Weights of a small transformer language model.
Size: 16 layers, width 512, 8 heads of 64, MLP 1344 SwiGLU, vocabulary 8192, 58.2M parameters.
Architecture: RMSNorm before each block, no biases in attention or MLP, untied embeddings.
MLP neurons of a small language model. Each row is named by its layer, matrix (down: output weights) and neuron, and shows model dimensions 288-415. Each number is 50 + 10 x the weight over its row's rms, rounded and kept within 0 to 99. A neuron's up and down rows have the sign that makes its largest values positive.
After each neuron's rows, "raises" lists the tokens whose logits its output raises most directly, leaving later layers aside.

L13.down351:56 69 46 44 65 50 48 54 64 42 33 67 72 49 62 54 45 47 52 51 65 52 39 66 43 51 61 62 60 45 57 63 64 57 62 39 67 53 60 42 27 62 60 51 39 43 54 61 54 34 54 57 43 61 62 52 58 45 51 43 36 43 44 46 33 49 36 48 37 59 50 30 33 47 70 43 49 57 34 39 50 40 35 50 61 55 44 50 34 67 59 31 49 43 68 46 40 64 61 57 40 59 48 47 45 35 51 53 64 48 64 42 46 77 67 55 53 44 49 46 43 50 52 49 63 51 51 39
raises: "ctors", "ctor", "z", "pr", "rea"

L3.down518:53 52 62 62 36 50 58 59 64 57 50 54 67 43 24 70 39 43 43 57 53 51 72 51 40 54 47 38 48 47 45 45 54 49 53 74 44 41 32 50 63 50 51 48 66 47 54 42 43 32 60 37 49 41 70 47 36 49 57 53 46 54 46 52 45 34 44 54 44 62 30 50 49 41 52 34 68 53 39 48 54 55 61 41 59 60 55 49 61 45 34 58 49 73 40 55 31 81 49 58 64 48 45 55 49 51 43 44 46 56 59 44 35 45 54 53 57 52 54 61 63 71 43 59 35 44 42 31
raises: "it", "ita", "its", "iti", "ite"

L11.down1283:63 46 31 35 55 43 59 51 43 57 43 58 50 44 58 57 54 45 47 36 46 56 65 40 65 45 50 38 65 38 58 21 65 55 39 34 38 61 49 80 39 42 55 55 36 37 45 44 48 51 62 45 45 59 38 44 57 43 59 56 41 54 48 47 41 50 29 44 52 48 55 53 36 62 52 56 29 62 65 56 57 57 51 55 51 49 42 56 49 70 48 39 53 48 57 48 59 48 61 44 49 42 48 73 56 45 47 57 53 42 34 57 60 42 64 62 67 48 53 54 57 52 50 52 62 55 58 30
raises: "z", "form", "ze", "z,", "bre"

L2.down915:45 37 36 67 47 54 57 52 46 44 42 63 48 54 36 40 64 35 60 61 46 60 60 36 48 43 51 57 39 47 81 37 56 57 40 52 62 64 78 39 39 56 62 45 43 48 39 68 32 64 57 58 59 41 49 65 42 51 49 43 42 50 53 52 51 41 43 49 54 47 44 55 41 52 53 52 57 57 59 48 69 60 33 55 52 36 56 54 42 42 57 54 26 64 60 51 72 57 58 48 62 36 59 42 44 54 65 46 49 67 60 57 64 47 39 53 55 51 56 55 35 59 43 51 39 67 61 53
raises: "ely", "ely,", "umb", "lav", "arn"

L11.down779:46 54 40 40 65 35 59 58 51 47 56 44 58 50 66 64 64 56 82 60 35 73 52 52 53 32 49 46 38 45 48 62 05 46 43 43 58 63 45 56 43 43 43 45 52 61 66 54 37 41 47 50 35 67 56 79 73 40 65 47 57 62 51 58 64 52 49 46 32 48 33 53 46 62 63 57 42 69 55 76 28 43 44 56 59 53 27 46 52 51 59 68 29 45 52 58 45 58 58 32 44 55 45 55 55 52 54 35 42 37 31 50 55 54 42 49 60 50 47 46 45 62 57 47 44 39 47 39
raises: " was", " it", " began", " moved", " could"

L2.down1186:59 66 42 59 44 44 42 47 69 46 53 61 50 49 41 50 52 51 56 40 29 50 48 51 49 38 53 31 41 49 48 46 00 52 55 58 57 53 54 61 51 53 55 50 55 50 47 45 53 36 47 42 55 63 55 69 53 63 42 51 49 68 49 38 43 43 57 68 54 53 54 53 52 52 56 62 36 63 36 52 52 63 47 50 73 49 45 43 63 56 44 57 48 45 66 50 50 45 56 42 59 71 52 47 57 46 60 58 34 36 42 58 66 58 39 50 56 55 49 40 37 59 50 56 47 51 43 60
raises: " it", " this", " some", " these", " they"

L10.down565:45 45 47 50 45 29 70 49 50 39 58 81 49 56 53 47 50 41 57 35 55 40 25 65 50 42 60 55 67 40 38 43 44 48 59 48 46 42 69 64 54 57 42 56 50 41 52 65 46 43 44 56 48 35 50 65 56 64 55 48 41 43 35 32 50 45 67 29 60 53 64 51 51 67 35 45 58 64 53 57 51 42 53 32 40 55 25 51 43 75 53 51 46 53 42 40 45 66 53 51 72 53 41 45 57 39 40 52 58 50 47 41 49 49 44 39 50 47 44 47 39 72 59 58 36 75 58 63
raises: " amount", " number", " time", " time.", " time:"

L10.down1175:54 46 56 69 42 28 42 64 59 67 56 69 57 57 54 47 57 54 42 61 46 43 34 37 50 41 32 45 61 45 49 45 69 47 51 59 49 57 53 51 46 64 57 36 41 41 40 48 24 52 55 56 64 60 46 28 42 45 46 47 31 56 48 46 40 52 53 57 56 46 44 43 47 59 48 62 68 55 33 58 60 33 32 43 66 44 54 25 68 59 29 46 39 63 87 51 49 36 65 38 31 48 37 45 33 44 36 57 58 41 44 75 47 37 71 69 49 37 52 53 49 43 66 55 63 72 41 47
raises: ",", "s'", "s\"", "s;", "s=="

L2.down283:55 38 67 43 62 57 49 59 38 69 43 78 39 37 59 61 45 58 56 52 40 54 51 45 60 47 57 66 49 43 63 56 15 37 46 47 40 61 49 48 59 60 47 59 82 40 57 52 60 58 36 57 57 42 43 55 53 66 58 51 55 51 59 60 60 51 54 51 56 37 45 56 38 54 53 61 46 49 69 73 44 56 53 46 55 64 70 41 68 61 43 42 50 33 56 54 50 74 49 31 43 56 34 51 66 47 47 40 56 72 51 47 44 57 47 39 63 36 53 46 12 49 48 46 27 56 56 69
raises: "anding", "ans", "ansion", "eland", "os"

L11.down949:48 48 38 42 48 44 40 49 47 63 53 66 62 37 51 57 47 37 55 54 57 51 68 40 47 45 56 44 57 53 57 44 65 36 63 43 42 67 56 35 57 47 47 64 41 35 53 32 53 55 56 42 63 36 36 50 58 34 52 58 43 51 50 57 52 61 67 64 43 20 48 37 62 37 53 44 55 38 55 42 64 49 54 70 55 54 44 60 73 51 60 44 71 33 44 48 41 46 43 48 46 57 58 71 51 53 41 41 49 45 36 62 37 42 46 47 48 45 54 73 51 47 50 54 70 53 35 34
raises: "ising", "aces", "ect", "iot", "ough"

L13.down182:51 44 45 56 63 64 45 47 51 39 45 39 50 51 58 31 41 56 46 50 52 33 53 40 38 41 47 55 48 64 68 49 70 50 65 63 66 53 38 53 43 61 48 70 50 55 42 59 57 44 62 53 67 47 22 49 39 62 70 53 43 62 39 49 36 25 48 61 60 39 50 41 57 67 53 67 57 42 41 37 34 41 51 51 61 55 70 46 61 54 46 43 46 54 56 54 61 58 47 58 40 44 49 68 70 62 50 33 46 43 63 48 48 54 52 32 45 50 58 55 43 72 61 45 46 59 43 64
raises: "ris", "ric", "rin", "ri", "res"

L11.down777:55 50 47 47 46 46 54 53 51 47 50 53 60 32 47 73 43 46 40 45 57 22 44 62 52 56 42 53 36 45 56 53 48 67 62 35 47 54 34 51 50 53 52 56 57 54 64 60 36 49 66 52 45 56 56 26 55 49 41 37 69 52 55 34 55 42 54 59 66 54 60 38 37 59 54 57 43 51 34 66 58 33 48 49 51 54 50 44 33 55 68 50 38 48 49 58 62 48 52 60 37 42 38 53 54 39 33 45 46 51 51 38 61 51 48 60 41 62 44 32 53 57 63 44 37 34 63 32
raises: "s,", "s.", "s:", "s;", "s\""

L13.down685:70 43 54 51 73 56 43 39 64 46 46 52 39 58 53 47 52 47 58 58 67 54 53 54 40 37 52 43 41 35 59 67 56 51 31 35 58 64 48 43 41 51 64 47 70 34 46 50 50 48 67 43 39 36 54 55 54 55 55 48 41 68 43 61 52 49 55 43 64 71 50 46 63 46 63 47 38 49 58 30 43 40 67 48 38 51 62 45 47 38 42 53 49 61 41 56 49 67 52 53 33 40 50 58 45 51 46 20 47 47 61 54 58 41 42 63 51 52 35 41 56 61 45 45 57 55 57 53
raises: " they", " she", " he", " you", " it"

L10.down916:59 41 46 56 65 73 49 42 59 55 37 45 48 35 61 53 42 38 59 52 50 57 47 51 34 49 38 41 42 53 47 56 46 67 48 84 54 67 38 56 55 57 64 30 59 36 49 56 38 54 49 51 47 57 49 64 62 74 49 57 38 63 33 39 49 55 47 71 64 39 41 38 55 43 47 39 42 55 53 70 72 45 26 41 52 53 47 50 57 55 48 52 55 50 51 46 22 49 53 48 48 46 46 65 43 55 57 57 51 55 46 48 42 48 60 55 46 54 31 54 51 56 61 32 33 41 60 56
raises: " she", " he", " they", " it", "our"

L13.down824:50 37 66 49 26 56 40 55 49 56 48 55 45 58 53 51 56 40 35 55 58 56 66 61 59 53 60 31 65 60 45 63 36 49 57 47 65 56 62 47 43 37 61 44 56 41 46 37 39 57 52 41 55 47 59 57 38 42 60 40 49 57 47 56 51 37 47 48 53 55 51 61 48 49 51 52 60 59 48 60 48 53 43 51 48 59 58 44 48 60 71 58 41 25 78 49 32 43 59 58 50 53 46 53 47 40 69 60 59 40 37 35 64 61 33 50 45 42 52 54 50 68 44 46 51 58 33 53
raises: "m", "ms", "m,", "ography", "son"

L13.down318:62 50 46 42 75 57 48 57 61 60 74 65 48 60 50 52 65 57 57 47 41 54 53 43 51 47 76 63 45 53 46 48 32 48 55 34 60 44 46 50 53 55 42 50 34 36 38 42 48 55 42 47 43 51 46 39 71 41 62 54 48 46 45 61 65 28 54 44 54 50 56 67 32 55 63 45 45 45 50 58 59 61 38 41 59 53 58 45 42 57 49 64 36 38 62 27 33 61 39 28 50 46 45 47 40 42 61 42 64 60 42 43 47 56 38 43 34 36 57 58 61 54 58 65 42 40 48 60
raises: "m", "m,", "ms", "mit", "my"

L2.down1154:42 46 51 69 40 37 44 44 55 60 45 56 53 58 51 51 65 65 59 66 45 49 38 38 42 49 34 56 52 48 52 42 27 62 60 53 43 57 58 53 49 63 56 26 35 47 33 53 44 49 56 49 47 47 48 56 43 60 47 58 13 55 60 46 33 53 56 55 50 38 50 45 53 65 48 55 66 53 33 49 55 34 54 51 58 46 45 31 44 52 32 50 46 84 75 55 56 37 57 46 43 62 31 36 28 47 44 53 58 50 40 66 49 39 64 56 41 37 58 52 54 50 62 51 47 55 35 52
raises: ",", "teen", "s", "s\"", "s=="

L13.down391:53 54 64 53 49 65 58 46 51 69 37 51 58 64 58 62 38 54 43 44 71 41 71 53 38 65 59 55 53 65 54 28 42 37 74 70 58 60 51 51 38 49 25 54 36 46 41 56 59 43 44 66 57 47 55 36 55 65 34 46 54 47 52 34 45 37 49 62 52 45 59 49 35 58 28 54 54 69 46 43 57 59 54 40 59 62 33 54 63 41 52 45 60 47 37 56 53 33 53 39 53 68 56 40 60 50 38 52 48 44 67 54 49 70 56 61 50 44 50 53 56 68 49 48 31 16 52 60
raises: "ers,", "ers", "ers.", "s)", "ales"

L11.down911:35 44 42 48 48 48 43 58 52 43 44 48 54 54 54 47 35 56 44 52 43 31 56 51 63 47 39 47 62 44 48 33 38 70 39 48 44 60 46 38 55 65 40 53 61 52 48 46 50 53 51 56 45 46 53 58 67 38 52 46 55 59 50 54 53 44 43 55 47 41 41 65 49 55 44 35 54 47 51 48 65 62 61 41 51 49 47 50 60 58 31 65 39 49 29 25 46 56 52 30 35 66 34 48 43 46 56 37 72 51 57 47 50 69 61 50 48 48 45 51 53 58 35 51 47 47 27 55
raises: "us", "us,", "us.", "ic", "used"

L10.down1238:51 49 50 51 63 56 59 58 50 49 26 41 53 39 41 38 46 67 53 50 56 59 37 27 50 50 29 52 52 38 41 61 38 57 44 53 43 46 39 43 65 56 66 67 55 54 53 39 32 52 42 55 42 50 59 59 57 65 58 67 58 62 56 44 43 50 47 54 39 64 45 57 43 60 62 64 52 56 55 68 41 52 37 59 45 43 48 45 64 46 36 55 41 55 40 80 47 51 64 69 35 33 50 63 57 55 55 57 59 64 47 32 34 53 58 58 59 30 21 40 59 44 48 49 78 58 56 70
raises: " came", " was", " could", " comes", " arrived"

L2.down186:55 64 47 40 41 50 41 39 39 63 37 49 51 57 60 55 88 39 49 44 50 49 51 49 49 72 50 62 68 55 57 43 33 58 48 49 31 45 52 52 60 56 49 45 45 69 48 52 49 48 55 52 60 40 60 51 28 38 57 61 29 41 49 57 50 49 58 31 41 39 49 62 48 53 54 49 37 49 54 40 53 55 55 58 41 45 29 50 52 31 55 34 70 61 56 49 45 65 53 58 37 66 56 46 58 46 57 60 45 47 48 50 38 47 37 46 60 44 49 55 54 65 44 47 38 24 46 40
raises: "O", "I", "L", "As", "E"

L11.down850:76 53 46 35 47 56 46 49 50 66 45 51 55 45 25 35 48 48 52 37 49 48 63 45 39 61 46 48 38 53 52 42 29 38 59 56 38 48 36 45 55 48 47 38 40 58 52 58 58 44 34 56 51 44 64 52 30 60 45 67 63 49 54 51 37 56 41 67 48 44 51 58 44 51 58 39 52 59 40 62 49 74 50 38 39 50 51 53 47 30 36 29 52 47 44 50 41 31 43 56 48 46 37 22 46 54 36 45 75 46 60 60 54 43 34 52 58 44 74 42 60 50 30 51 74 50 38 47
raises: " having", " using", " being", " making", " add"

L3.down644:48 46 85 37 52 48 58 54 54 43 76 56 74 36 65 44 41 58 64 62 49 51 59 62 58 47 56 61 50 49 42 58 54 56 58 37 52 51 50 59 53 63 40 38 47 53 30 57 47 64 59 65 60 80 39 57 43 48 53 50 40 57 39 47 64 58 59 47 34 55 61 52 55 49 42 35 36 56 60 47 45 55 57 46 34 57 48 39 48 45 48 62 55 43 49 68 42 37 25 57 61 60 42 56 50 47 60 49 49 54 42 53 47 47 54 48 42 30 67 31 21 47 52 50 67 46 63 45
raises: "ide,", "urance", "ert", "ign", "ñ"

L13.down99:58 45 45 52 57 41 45 46 59 35 50 53 67 45 57 34 53 61 55 51 48 45 45 49 36 62 40 66 41 41 51 34 52 57 43 48 73 57 60 47 40 41 62 37 51 57 35 58 74 43 46 33 43 57 46 44 69 54 66 40 42 74 39 48 62 51 70 39 43 39 51 35 56 45 58 44 48 39 30 65 31 42 39 51 58 61 47 53 47 53 43 55 56 43 46 64 57 43 52 45 65 49 60 34 58 66 58 44 42 59 47 50 45 57 28 44 51 53 44 59 63 54 36 38 46 49 51 48
raises: " she", " they", " he", " there", "all,"

L13.down708:69 45 63 50 64 40 49 37 52 26 38 43 48 72 55 49 45 49 51 45 50 51 62 39 46 54 47 49 28 41 36 43 46 54 37 48 58 60 46 52 49 59 64 33 59 56 44 26 68 41 49 53 52 66 63 66 57 48 42 52 33 70 59 39 60 56 55 52 36 53 40 32 45 47 50 60 46 76 32 65 40 47 57 54 55 55 60 54 55 50 34 42 56 50 68 52 26 53 52 34 48 36 60 44 43 51 42 49 47 57 51 62 49 47 32 53 68 51 44 49 56 47 45 53 50 62 65 47
raises: " they", " it", " he", " there", " these"

L11.down640:39 83 51 55 57 55 57 45 46 50 54 50 45 41 61 47 28 47 57 40 56 50 65 36 43 59 61 50 44 50 52 51 40 45 40 49 49 42 46 69 48 49 48 36 52 62 49 49 58 70 38 39 36 59 67 49 60 62 58 48 37 43 39 53 65 24 48 52 44 69 51 79 53 57 48 54 40 47 62 48 49 67 65 80 39 53 53 56 37 62 53 37 52 61 44 36 44 49 57 32 30 33 51 55 70 51 57 44 31 40 40 45 47 51 65 43 35 59 58 50 65 51 65 47 54 52 47 65
raises: "ed.", "ed,", "ption", "pt", "ed:"

L10.down657:47 45 43 51 36 56 32 41 46 39 65 54 49 35 69 61 57 63 49 38 52 58 38 48 52 51 56 27 35 39 49 49 58 67 47 26 47 45 55 48 61 60 53 51 40 42 47 40 62 50 52 36 44 51 47 58 57 47 47 49 58 32 38 45 35 49 72 35 51 42 62 51 49 84 50 49 44 39 58 56 68 47 39 42 61 36 46 49 65 68 48 56 50 40 64 46 59 59 63 60 70 52 50 55 53 62 43 53 50 59 70 60 32 47 51 56 73 37 66 30 36 51 58 45 46 70 67 62
raises: "ly,", "ly.", "ly", " Their", " her."

L10.down72:53 57 35 39 63 40 44 61 47 49 43 37 52 43 59 62 46 62 57 65 36 45 44 70 42 49 58 50 56 45 52 50 55 59 62 34 68 44 56 34 48 72 53 44 52 48 54 50 39 49 35 54 45 58 68 53 65 48 47 41 54 25 52 54 50 53 40 57 62 39 58 44 66 30 57 35 45 50 66 53 39 50 27 58 53 36 50 53 47 47 38 64 39 73 28 47 38 40 31 38 62 48 38 66 35 51 30 35 48 64 46 38 63 64 52 55 35 42 34 61 41 41 58 60 65 54 34 44
raises: "us,", "us", "use", "us.", "ace"

L10.down1130:66 52 35 57 36 50 71 49 46 34 40 72 61 37 49 54 49 54 40 85 57 20 40 57 47 54 42 58 40 50 53 65 42 66 47 47 36 68 61 45 34 42 55 42 39 46 57 50 36 39 52 33 43 29 36 41 56 47 55 49 51 38 35 41 51 47 48 53 55 58 52 51 37 56 40 36 38 66 28 53 52 44 40 34 29 49 47 60 20 55 43 47 58 50 59 55 61 47 59 51 48 68 54 67 65 49 53 41 48 47 47 57 47 49 51 48 52 33 38 47 26 54 52 37 52 57 64 48
raises: " time,", " period", " time.", " time", " 1930"

L13.down705:53 51 60 56 54 46 46 57 58 51 72 46 54 35 60 48 49 38 56 44 77 48 50 65 73 33 43 37 48 63 55 45 61 48 41 62 71 32 37 49 49 47 34 49 44 34 58 43 67 49 59 51 59 57 45 51 54 54 44 52 60 39 47 45 49 29 57 56 66 36 68 39 46 48 41 44 63 43 38 51 49 38 46 46 43 43 44 56 62 53 60 57 50 57 33 57 66 52 59 60 39 62 63 55 59 43 52 45 61 62 63 55 39 59 54 58 43 25 50 32 57 63 44 72 22 20 53 22
raises: "s;", "s,", "s.", "s)", "es,"

L10.down199:58 56 40 56 50 39 49 43 61 44 47 60 45 37 41 40 33 57 57 46 51 45 52 72 41 49 40 40 64 60 51 40 34 47 49 63 60 50 64 53 47 46 28 62 65 52 48 32 55 59 46 54 54 42 53 62 60 46 49 57 52 44 59 53 45 61 47 39 53 40 65 51 71 44 43 47 39 47 36 57 49 38 59 63 55 38 51 37 57 47 67 55 30 43 53 63 37 48 52 43 49 44 42 65 55 50 72 51 39 59 43 40 50 49 68 41 41 62 31 44 53 39 36 37 46 47 41 33
raises: "e", "e.", "e,", "val", "ele"

L11.down312:47 69 41 29 57 63 38 67 51 36 39 55 47 37 60 46 60 50 34 43 49 74 51 51 53 45 46 39 51 50 37 44 41 60 53 47 57 46 63 65 57 56 61 50 49 54 39 59 56 38 55 41 36 60 42 38 42 47 54 50 68 66 55 68 51 51 32 48 68 48 32 45 44 61 57 48 60 51 63 63 35 48 52 35 60 52 46 57 69 45 66 47 68 59 51 54 43 48 58 55 46 31 35 40 53 57 48 55 52 52 49 57 34 44 60 62 60 52 57 25 45 52 59 44 55 43 36 54
raises: "z", "z,", "o", "au", "ze"

L13.down54:68 39 53 45 41 58 40 34 61 55 43 57 32 46 58 57 52 53 47 54 35 36 55 46 46 37 51 37 41 44 38 41 40 56 60 34 50 57 38 52 38 47 39 54 51 43 56 46 41 57 45 47 45 32 63 54 67 56 41 56 62 49 44 69 53 45 57 43 36 53 55 43 49 38 52 73 42 43 60 59 71 54 46 49 50 48 58 38 32 57 43 63 33 55 46 50 49 47 52 59 45 38 61 53 69 52 44 46 42 50 55 48 59 56 29 39 38 57 39 48 33 49 53 43 38 51 63 56
raises: " created", " played", " provided", " established", " made"

L13.down578:36 59 48 58 35 70 47 49 49 61 65 66 52 47 46 57 26 54 53 43 61 58 67 63 64 46 51 44 49 62 57 55 47 40 36 64 46 63 49 49 53 37 29 40 54 45 38 53 72 55 50 53 65 48 28 36 59 39 55 58 43 65 46 39 39 53 31 51 66 34 47 41 40 51 64 49 69 55 47 67 44 46 32 51 39 62 43 60 39 35 54 51 43 40 54 75 47 55 47 36 55 43 46 53 56 42 29 56 56 60 52 46 28 62 56 70 47 53 25 36 61 53 45 52 28 64 53 63
raises: "s.", "s,", "s)", "s", "s'"

L11.down436:51 48 61 43 45 46 48 47 48 51 46 44 34 38 54 52 58 51 48 58 71 53 55 71 44 51 61 54 71 65 52 49 60 65 52 56 47 53 53 52 65 64 53 41 54 65 53 53 41 38 26 29 52 31 56 36 65 46 55 42 62 41 76 50 45 61 51 49 56 44 57 46 48 41 42 54 46 55 33 51 54 69 46 54 55 55 52 45 45 41 60 58 39 53 52 39 63 58 51 62 47 46 51 54 51 50 37 61 47 41 46 43 55 34 42 55 44 52 43 48 48 48 57 52 46 52 36 29
raises: "back", "ond", "ong", "ok", "ol"

L10.down1336:46 61 71 54 40 29 38 48 33 51 46 63 42 48 56 50 43 43 51 42 56 41 56 27 66 50 51 45 42 63 42 52 05 61 50 56 51 46 56 64 48 52 47 40 59 44 42 49 52 43 49 41 47 60 53 65 64 52 51 48 48 59 52 43 62 47 61 44 57 52 53 62 57 55 50 56 51 69 45 54 30 50 52 60 66 55 43 53 46 60 49 52 64 55 56 42 38 51 51 44 39 49 47 37 39 53 58 49 39 46 37 72 57 48 27 66 61 46 39 49 59 40 58 63 44 36 54 49
raises: " its", " there", " it", " their", " each"

L2.down972:49 43 54 55 40 43 41 48 58 48 69 34 60 34 53 47 60 61 78 55 48 47 67 35 48 44 54 46 53 52 57 39 37 41 65 54 47 45 57 28 48 57 70 44 54 40 62 52 50 58 37 36 45 38 35 52 48 55 46 54 30 42 45 68 51 56 46 66 60 60 50 59 53 41 16 46 31 43 34 45 51 67 58 67 51 47 36 66 55 46 52 33 47 52 44 53 48 60 40 34 41 55 54 43 55 27 31 48 48 32 56 75 56 59 35 52 44 50 63 63 46 48 48 43 50 47 59 43
raises: "ise", "ises", "ising", "ough", "ivers"

L13.down1280:54 38 44 64 50 47 59 42 57 42 42 62 50 57 42 39 65 36 47 33 62 41 46 45 58 55 44 44 54 52 54 61 30 53 60 57 42 62 50 42 42 54 53 31 39 44 54 66 56 54 64 53 47 53 46 47 23 57 53 30 64 48 52 58 47 51 50 55 65 44 36 62 39 62 49 44 32 41 48 64 57 62 51 48 58 59 51 51 64 44 57 45 46 46 43 39 28 59 65 74 41 44 41 53 53 48 49 50 48 53 33 49 38 54 48 45 48 61 55 48 66 28 45 60 47 50 69 57
raises: " song", " cover", " singles", " songs", " single"

L2.down730:37 34 55 58 44 49 62 38 56 58 49 50 37 52 48 50 55 57 49 41 53 54 42 64 46 41 31 56 59 57 34 49 29 53 42 43 60 46 35 56 41 61 67 49 59 45 56 70 53 61 48 44 52 70 45 50 53 51 67 54 27 45 51 60 63 59 51 50 44 55 64 52 56 49 58 55 52 45 77 57 39 57 43 43 61 50 47 57 55 66 46 37 52 57 61 63 40 60 37 51 48 68 44 51 55 60 49 50 51 59 37 79 40 61 34 41 61 41 58 42 44 53 37 48 33 46 56 49
raises: " its", " it,", " their", " his", " this"

L13.down986:43 41 43 66 31 40 61 36 71 36 59 38 39 55 38 54 40 54 60 51 55 31 62 43 52 56 40 51 47 38 70 54 43 55 56 42 43 49 58 50 63 43 41 51 34 50 41 31 46 45 40 48 39 47 53 42 36 55 39 50 41 42 40 30 45 72 56 41 71 38 64 38 46 59 57 46 66 49 49 53 41 42 43 56 47 55 50 35 51 64 35 40 38 56 46 55 69 61 66 36 53 67 49 48 44 36 41 50 59 40 39 60 54 45 62 41 46 54 49 63 33 39 53 51 43 45 51 47
raises: "90", "86", "89", "99", "32"

L2.down981:54 38 59 45 53 46 69 58 58 55 49 33 39 57 53 51 54 57 49 58 41 55 33 43 46 46 64 67 60 24 43 47 49 57 27 36 51 53 38 55 41 43 48 62 51 43 38 47 42 49 35 67 53 53 47 63 45 50 43 44 30 77 61 64 46 47 37 55 51 43 48 65 48 56 44 49 36 41 44 25 47 49 58 37 36 46 53 53 50 52 41 37 46 34 42 61 42 62 42 54 43 36 40 45 47 28 61 55 27 36 25 55 54 39 42 51 47 56 40 63 62 40 55 60 27 51 50 42
raises: "ce", "stit", "c", "stru", "ne"

L10.down1310:60 49 46 65 52 58 67 41 55 54 36 45 56 54 53 56 63 43 47 56 45 53 49 57 49 41 62 62 48 58 29 50 39 29 50 57 59 41 51 41 55 50 57 45 61 46 69 55 41 43 59 47 48 53 58 64 50 42 50 38 63 53 48 69 55 60 42 46 43 46 51 78 41 44 32 62 33 65 34 46 61 50 48 48 32 47 47 60 46 79 50 64 26 63 50 56 43 56 41 59 55 46 35 52 33 53 54 36 51 41 49 41 61 54 56 49 50 56 48 46 53 40 42 55 53 45 45 25
raises: "ite", "ited", "it", "here", "id"

L13.down140:36 45 73 54 70 47 51 64 41 66 24 47 51 44 53 46 43 44 64 67 47 61 64 48 66 59 38 54 43 58 39 33 28 55 47 50 49 38 56 58 57 48 53 66 47 52 47 54 43 53 60 57 40 39 38 57 58 35 44 53 54 48 52 52 61 55 55 57 54 56 44 56 43 60 19 60 45 57 66 47 53 52 58 51 41 68 54 50 52 55 40 65 48 53 66 50 40 56 66 64 48 46 49 50 62 61 38 51 39 39 51 55 57 41 29 46 74 56 55 42 40 62 46 49 62 55 46 61
raises: "ou", "ary,", "ic,", "les", "al."

L10.down134:38 48 47 54 41 46 40 45 37 48 41 41 65 41 47 62 40 45 58 45 35 46 57 34 56 53 30 31 52 52 55 41 30 63 57 53 63 57 54 44 53 41 42 52 54 36 56 53 64 57 61 58 55 73 54 42 46 51 46 40 38 60 62 50 56 55 47 64 51 40 45 54 42 45 64 65 41 49 47 32 52 57 62 62 55 73 48 54 29 54 47 38 59 52 42 36 57 50 43 45 49 45 50 69 49 66 27 40 40 56 49 53 56 52 53 46 44 53 52 37 54 53 47 36 46 41 61 52
raises: "z", "ly,", "ly", "z,", "ly."

L10.down649:43 51 62 67 42 47 42 60 57 40 51 53 58 42 56 48 52 53 64 47 62 37 37 51 43 34 50 32 58 45 53 50 46 51 40 60 50 60 34 38 52 49 45 41 67 45 46 61 57 54 65 48 28 57 55 44 40 52 48 44 53 53 25 44 48 45 47 52 72 78 54 49 27 54 60 38 57 57 56 38 55 39 53 52 44 54 18 66 48 46 65 48 61 64 49 46 52 45 40 31 43 57 50 42 53 50 55 38 56 53 36 37 49 54 43 43 51 49 52 51 64 54 55 51 82 35 51 24
raises: " school", " education", " educ", " School,", " students"

L11.down449:48 69 38 53 52 53 63 44 43 52 51 55 39 51 35 46 60 46 50 53 57 43 39 44 38 42 50 51 53 39 47 48 38 56 61 47 59 60 49 52 66 48 51 60 50 42 54 43 52 39 46 43 60 59 60 48 37 54 48 71 35 62 60 41 48 44 49 48 63 48 43 55 55 49 65 58 46 49 42 60 51 59 48 47 41 31 52 45 36 68 44 30 42 60 37 12 43 50 43 43 46 59 64 64 47 44 48 40 55 56 49 60 30 44 53 52 47 31 65 48 56 74 48 52 64 30 55 56
raises: " have", " serve", " be", " continue", " create"

L13.down127:56 51 41 49 37 59 54 36 41 48 56 46 47 59 53 45 49 60 50 58 39 45 63 60 57 60 46 65 53 44 46 40 53 50 38 68 57 51 46 48 39 64 45 59 50 47 44 41 60 44 43 38 66 44 57 54 56 51 68 32 70 55 51 52 36 43 65 56 49 44 64 57 54 40 57 60 43 60 39 45 61 61 53 62 49 57 53 46 51 40 50 57 43 50 66 67 39 36 45 50 51 42 66 54 70 54 53 77 51 46 60 52 60 58 43 57 51 56 51 38 50 46 63 54 29 37 39 63
raises: "s,", "s)", "s.", "s:", "s;"